python train.py --num_hidden_layers=10 --vocab_size=8192 --qk_norm=false --attn_scale=0.125 --init_std_qkv=0.0176 --init_std_down=0.00241 --beta1=0.95 --lr_head=0.00363 --decay_shape="linear"
MLP neurons of a small language model. Each row is named by its layer, matrix (gate and up: input weights) and neuron, and shows model dimensions 144-335. Each number is 128 + 24 x the weight over its row's rms, rounded and kept within 0 to 255. Numbers have three digits each. A neuron's up and down rows have the sign that makes its largest values positive.
After each neuron's rows, "fires after" lists the tokens most often just before its 100 highest values on Wikipedia text that the model never trained on.

L2.gate989:148124119135136135121117147076092097103120112110133124117131105120104110163138109158151117122132154101130092111144105155173109159070105114140171107129160145138113132144135136101168148072097159145120128147146134113111138097107123144140113122135122134112106123141146132159133096154163140126095157163128155106097096135160175128054160167119123094141158140174170095130148125116138130147131152085141119140113129105116141143160160134157126103164160156111093128131126094156141083165151124150114129114152089123110130099105141120106175117117087147110143146132097138126130123121127149179
L2.up989:136091106128119141165134097170140133081165102152070148146134149134121135178107145164145100066133097154104120089145116089160114103130123126145142118124118122122109124140117108150149106107116174110163148125097119108074134135079165110134103131117142062141163100139113132154092131115103140104115149094185142139115101121115130128122126100132163112172106123129153125101123129119107175098132145154118122134140152152129120087113119156139135146109129119116130092099119119157112087131108087179109171159127127143107151127121078075123138140124163074149159108149106126106118133132123109127
fires after: " well", " and", " (", "-", " rather"

L2.gate1122:140114122121084123165173176156108074117139165147112130102106140111125127103147142120135128110134133124165088156113152149104121159128130092147130107187093089114114095155121159123145122102150154108167144094130104131144160138139115095162091132132130126089076128161120143145115142123108124111160148099139148152150167112141189134135135132149142128125110117147154138132135144146136096153142102190113101149153185132122134134097140091108090140134097101122121128158119172132110133159080177125098172135157156137114126076140110107098082145130128111091098160144136111139122120142132138143
L2.up1122:143113120133121133150125109157103096130109102124109108147124097075117103090117118065159094144091117128172152121092125158127110145141120091121136141140083124150104126132111143108134134160137164105132143147142141139128162167118130088121138114126150108096096108157120165155147152093091109163170165077113118146126131152129138143126159131129106076118138191127118122101174139129148152155164120125127179147162103098143163148101143131112128124116063143111142101136096129153126168128074156145124118094171105163103114118134101095116109112119145141152137166139124127158129141157170127126
fires after: "=", " =", " is"

L2.gate1469:149147127173092107163142141115159136120120095088127163152072147109087112181105147133089119122108134136142153116117110138098156136161107080156118150107105156137119150147099140139132119116089125173096094096101126098132129115141120120136105123140137131130130097139125148114144154122158084194107120114134151109146144131125163111146168136146141115116070131106135119139136115092131158127128141109121123152122106152174142134151177125147106199139151134153115098128083097120146102134105123117142148164141117094104159190133112118107114135126142111142110185123100145156117139199087095137
L2.up1469:128129129163101090138136103155132136092145127115112137127104101130170153145101100079119156113096135122138139099143049127140108153157133158142102118102087122122073115179110118094137136127118155160143135161129138115119136129105137124102168140106137119125161130122162098128115114110085158107115155118104111158079121161153154157104128114152125141150134139078139127088125139138095179116103151120143130128132139104123116154133096140133130116109126101118112121137136132124145146171101118142110147150151123117119169152130079158135129105178140125123146153133149114154140112121131126119
fires after: " |", " ", ":", " (", "-"

L3.gate1198:113092125158143185106148139160158092113118212106137150166159094173097168124119146120125155145123155131110096120139132117122141139134149169129129139164124147149131120106073154125138105111107156138119140100090115128138198118151121118130107144092156102085117107155118122164109151154095145120146111119142167137119127151095133120131093116087141095101082132120181184128098194155086145122119146149119162089169109124077156118097145146158121182111119105143133124117103087114127116136128127122110123163145152153142127158129096173130148133133078113102120171142101127158103112143119144134
L3.up1198:144133114119105117139137159139121153118133150117139133124153122150067130146142125128171095145138140114123084157106106135107115117154144155099120131135138136162124146116169173131146117118108171122086115133086122143099119140117117130127106165103108138113148166173137147139112160073106096140108134167128166170111145149091149152115137153126144145138179084179098115182140101158140123130131183144105160114161131133100106145151140141131153125101129164143094122130161132132123121120143146116120127195145075141118120167130152115134138163097136172097129129103115114120095149158139109136
fires after: " |", " 0", " 1", " 2", " 6"

L2.gate1262:132114138121160123154157099155120134135140124157135142115105075143159155165130125180137129151139153143110138167128137153118141148151116180167169100160098122108133126136141200122111116140140129146116106114096107119130151154148142136125099131130171120117084131130153150158130154100117106151173124079150132118088123143136116159112133133100135073148099118127137124120115112127107199112156181132079119128162117115137120092073110115162128103122090126133108163100136086122100143113117112127113100138102178142116155177116098123149165114142095129120127130094101143154113126118130135138
L2.up1262:147143129121144096153104121188111126168135099120133123130111093106118147130142129135121139146064108121128149085125088156106175135116075153117167099140105143126136094118115158130131125154150123152080138125104120087127126112153104128106146125143124108136091122117120135125121134079137134124164154116170138120126140129114133153098136107094098125131111143153149087091115179121128154089150088123148112099135094130141107132114146124146105134128133139169110158103123117131104151145141090126109102138109162104115126187111095131155158120109131170141156135121111115146122123105116108099
fires after: " 0", " 2", " 1", " |", " 3"

L4.gate1298:148126145098097142105130134147122118128157146076121135106091150166118095156163117099093128135124117097134129100123129110107146110112092168170132125126103098154143116123106103159084102167101103075113119073125092144103126146084143133153124161133122099133114148157156119141152098150120097165150091128116088149138109128160145136115101135101134138143107141139150153120113095163124098127154143132149139141153121134097127126169114103130150162125099133104126134105170145137087067079145102137115144165123111120138145073104129097114172139132150136093162150138148136178130109150144149125
L4.up1298:142103096144158141117129070154088144132137126110105177151140168171141129163118146139163143106127135165158123159145166135129092126124178143137125117122124136158171109186107110090129140140146085139119122109096105129127119120152155135131115113137147140136139153140088121142112190164143203115111126124090140136155115155076133165109137139155143146130165154121097127142126153146104142082137125124105124113171141158147112107158174105154123080108107115129154072152149141080147134127084126119111116128073132107135113168097092139135118097124164153094133095182112131131155097115150139120
fires after: "-"

L2.gate1070:108128117118155159186167117104152125174130107103099106152146134114136102166118125111137155129122137148104120134097172134085124144157133094106080111142089117095097121081130117176115141100137103128082067167120116130123152111117099086121111151137133126103120083117152122141142142133140082193106151126152127142173141150130116122108132149101150126102143163119146126147114141131165126193122126143135122148152125127099141141092117138108126197132156113139148106165116145122129115121086111189164138152140134119157120142134107090181095094149114137162130134121103143115116153163142148123
L2.up1070:165149126163118127152142166121121142177132168075141133136106157136122104115105107129123135112126146138110125121113148176096140139098151115137127102106090121144085136129118146116135180104121152092121089133126121080113127116153153121111122132129109130124080127104117135110120142140111139142126125173169122153121133131158158102112143097101164146097133101103136206141124134116146130120168151158146092137103114120146115160065155113096115125132148144123105140156150148172107106094114107188125130100123125108108151150175117099155120125134152156113101125157098167116101145095126129137
fires after: " (", "-", " ", "po"

L4.gate254:105084130114133140155099143155135113127110124104153090123145128138129112093180121108095107110086120117129126117137147131082103147131146155165111093127146128109123090155106182158138125150142083143126174096134165139093086143157122124128143099160141158109098131145128127126160121172118091157169135146107152104089108153121124137133082192145082123141145084121167095125125115140163109160111112122111109122149114120124133136119186054117122137109104106160149155096158133147141091134149177146089169131133127142161135133143152156109116147099135131202114147137109148125174177151129132126
L4.up254:093065107151110119150113131097097116172157155147108133141166153128124159134102128105129146109099142117146121131108141150137135149112147113093135129137106115165079145113170119139134099146123099120160118126103126121145122117116084128131114131127125086092130159109143102138102083138099091107152133173111132146142099142123119120149103129116111126117150126111074124099106123136166148161146157134115117113056127132136095165098117097127138113123092084100135128104107143125079134141074168131175133133117156097156124146124110165129107146138134148168114150105118161169131114140121100124
fires after: "\n", "\n\n", "=", "H"

L4.gate132:128119134132088141127109132160111109137136105113117156139129161126096119176137140115127111122180099176071101121071134166128136174070107123153113139159107058115083139115160101132132138151160119133161126145132122111106090117125113163110104097167146193103161079061120132132124157124120160115132125157095149131139140156106085108091106108137112086074084146104149096132145140113164114115148086096123163114095169147110139084151175152119071147135091129128089130141099101105128119131095132160105158119176166127133130150136129125125111137107128084090113130116085147106119144121155089085
L4.up132:089065123116144079121133132128157140134168136147131082113115137105128178154161110086123111122119085142153137086132086162129130149108121122150126117140130124157123147127070127117133135103086139131140144141139148144140139115138153138116142145113107094139114110162120171113156099099102163079131148090106130117132118123144131165141097130120101111106145108120145074139131136144091124143147116160178147110082120130161154104075108076145124134124136171115142095161148091123135150079118143177135099120106084109134135127114109118106107105133134169118114106135151096141130099176098144135
fires after: ",", ".", " (", ":"

L2.gate458:154106141108157099167111123107087113129124130091120163188140117135127095171115149137130194117094093123158046099121115177081161119135128122079113116097123182148103129146135118094126128143076114114128099121097148173157121115101106130146131155111141118139146144112151132168140143093148103131148123083149107121117136103132089139148089123148195103157116148141167123128139088136085112101103089101109126095142123131129133141143152103112087125175142079100143136104072142131135116128138149123152146165117137119174129172073140125108151104133163130109121140147094109135157125127147112099
L2.up458:141120117148205111148129115139117166153095144081126125161126096088118160143132118126145149139141109116154120134071139110108084094121139105134152141134104151107164155119115104052141160126123142128130144078138144110135121119104146143136119145139126163099123159142153137189140148150165079134110157091165153163133144168133114158162128129105104102113152134138114092170146121123116082125126112116183129105167121145140147149141183155132131134140089102141148100109100117110152100164096132121126117096108115131138108147080144101154197130150145126126158153124089111113179113177126146128
fires after: " (", "\n", " |", "=", "-"

L2.gate325:119093129092147136126148127136156121085141109148145098079111100151112116149111142073120137128163131125144165093117138122177157118130113092138136112123106129131129113130125133160154110150090113113145087181171097149133118129127152086089112078158080091169075148121185103137116163139148066158142136123170137129090130114128164129122105161132115096128157110115124124120148119107148139145153119117092112157122125162132131139094147143165130147117125146138134103129157124142157122163121128127119148142144097156128140161114106111106106110139196153113138139144132083104112135136067135142
L2.up325:137141131134137142129129118096148120138099133143166120160076164170136091160098109139130093107151154115137131099143130117128196139168087152108156173147153118130136144193148115096140105123139155147127107158100116144129118104119099130068107150086125128135156146120109110116165095145135124163109104107144141099177141129124123110130109146118133141114118164131167109135206089121114158149130101130082142147109116144146133138139101135090109142096160151145102115141144092101160160117144145151112139145140129151133158142132115165099098107099178131163153110141155114169115136118119109131
fires after: "-", "Be", " ", "be", " the"

L2.gate1449:131085104134147129120074142134079116115153136132104106149118111074166106120132101149181113130157073085091120091127124158090139107125102106156150144126169128114122094099126142165152092119123183123136107145063119142114133137136129100172138122166130126100114087116166152102124137157148138143140097123101145135128099135138138155142127103136100125145121093117132113092116118138126131134159125112140070155148136112115114168145157115134136173128078148155151105121117145180134113148131087122135120158126164143131124151113088130134095128122134128152100124139088131166119133110123145160
L2.up1449:088083129120174162127084123147100108103102125176112140141103093141132102179141121112152140130135163126111166102114177104146118161112104175131120145127126122107085122094105142113131150141150181109145080093152145147124152125107097156122125131149147105113096106145136145126100130164121123127101104132117115124165165123100113149164146136146114127093088136082155090193087174142159113128144150129160132115114094112125144138130164164145137155108102169140154143085125125133136095170115162112127135103120152145167118154142090108131085172145134109158112122121115114104100151105127126155
fires after: " the", "-", "\n\n", "=", " his"

L2.gate741:153157126133137127105161106130125107101116149111148124155132154087099092099137155157119116156158135093105126106148147141152128137125094090151157132115121117140122111087112153135141134100130167110132093136133125134093144106092139103145156176103102137113120132086114145129161107122125131117118113148132151111136159104099140104144163187120121096127104101099135129118138126113120109143134115120130110115110119182112107118084137102103134140061138153172119085107095177157132061171123104170121142158143141108085060154137143127119136140107131143103122185122074092118142113135131169097
L2.up741:149118131131107147118123098154099137139160112114121126129100124149131128172161138151110107135107124121113150135144158124119135104146118127135128048146117134146143127153126162111102150118099109121169161090169096106122110174137118106136139172123159119124095150146113118124102141121160141102156096102090136167149145118177118125170174136103159145129137125113119177119168136120159124122145123098122111137122155088113100137125154105121149122116111102122178150100139080097145160144130158151129113148144107114128153101124170096128126151118153126163163126093104181114188139135128086149
fires after: "-"

L3.gate891:151124098111095125141095097180146150104110118096077109085128119133105111129134119118137123130163111124110087133125142142119110075101113153125092149097135116104093094171146102151098118120106149156112160106103124113138149179094134106081161150120090105129109113173125132150109161136122122148137144136150133119114128153163138110120145116121148120189146083140080103081136110142123153170131151122114109140128140123087143088169157127142147125126137095151114101103129096120122118106176144099108110147138123156141094136104140089111145101126150114102178122088092145107117147125126129149
L3.up891:137124118127125101114118099137098130089120145124110085118103157167136160121148106140098147105154124155132170121126114084113112126121090116141157126100095156081130114116099111059114113126116127129098165108088126136136118116166115132118138138135177115127143167132156162123139114125132132141126095089117141121135114138119128154107131129134138177089130128158162094139122158134154137124151133124116101124108104166149136118154128148120147119126111104121134149134137132121101145114081128133091129177147155146161184160149119130108142135115108127106142132101112117141147133104158103129
fires after: " |", " (", " 4", " 3"

L4.gate507:122128104101114115116139086149136133119140103153100141117124119139137095135146133162126126129117115172137111115135133160090130124150131175130112123072123096146116121117122088066115101118167167157122136075119084112117174136147111114153111145141114130124134115139160114102142179119087128142109111112154087115082151119127154123146148134128153160131149101162160120143114101143111149091171118143134117091129089166136094120144130104127136180110111112150167102126092096125162133125102115168142137142103159122131159166085144099124049122149155137123161119113124149126132166142102130117
L4.up507:099124112208102089114148117166093079141108123144170143139126164133109113101134135154169158181106122109124130133123180118152109124117159129106114119128129082150180158143136085112131156138116059126125162157151127134158149144117179108108132135138151124111138140097097148161090128178115118137112157164131193173137132141128094175138120118093137123103137119096168157139176138137157077168121125117117161108138135149095143135125134107131129085162132145091100145112150141149121148115155138127132129114137091137131118140143101154156105111136129132113150107129155133157126106140134161141
fires after: "|", "-"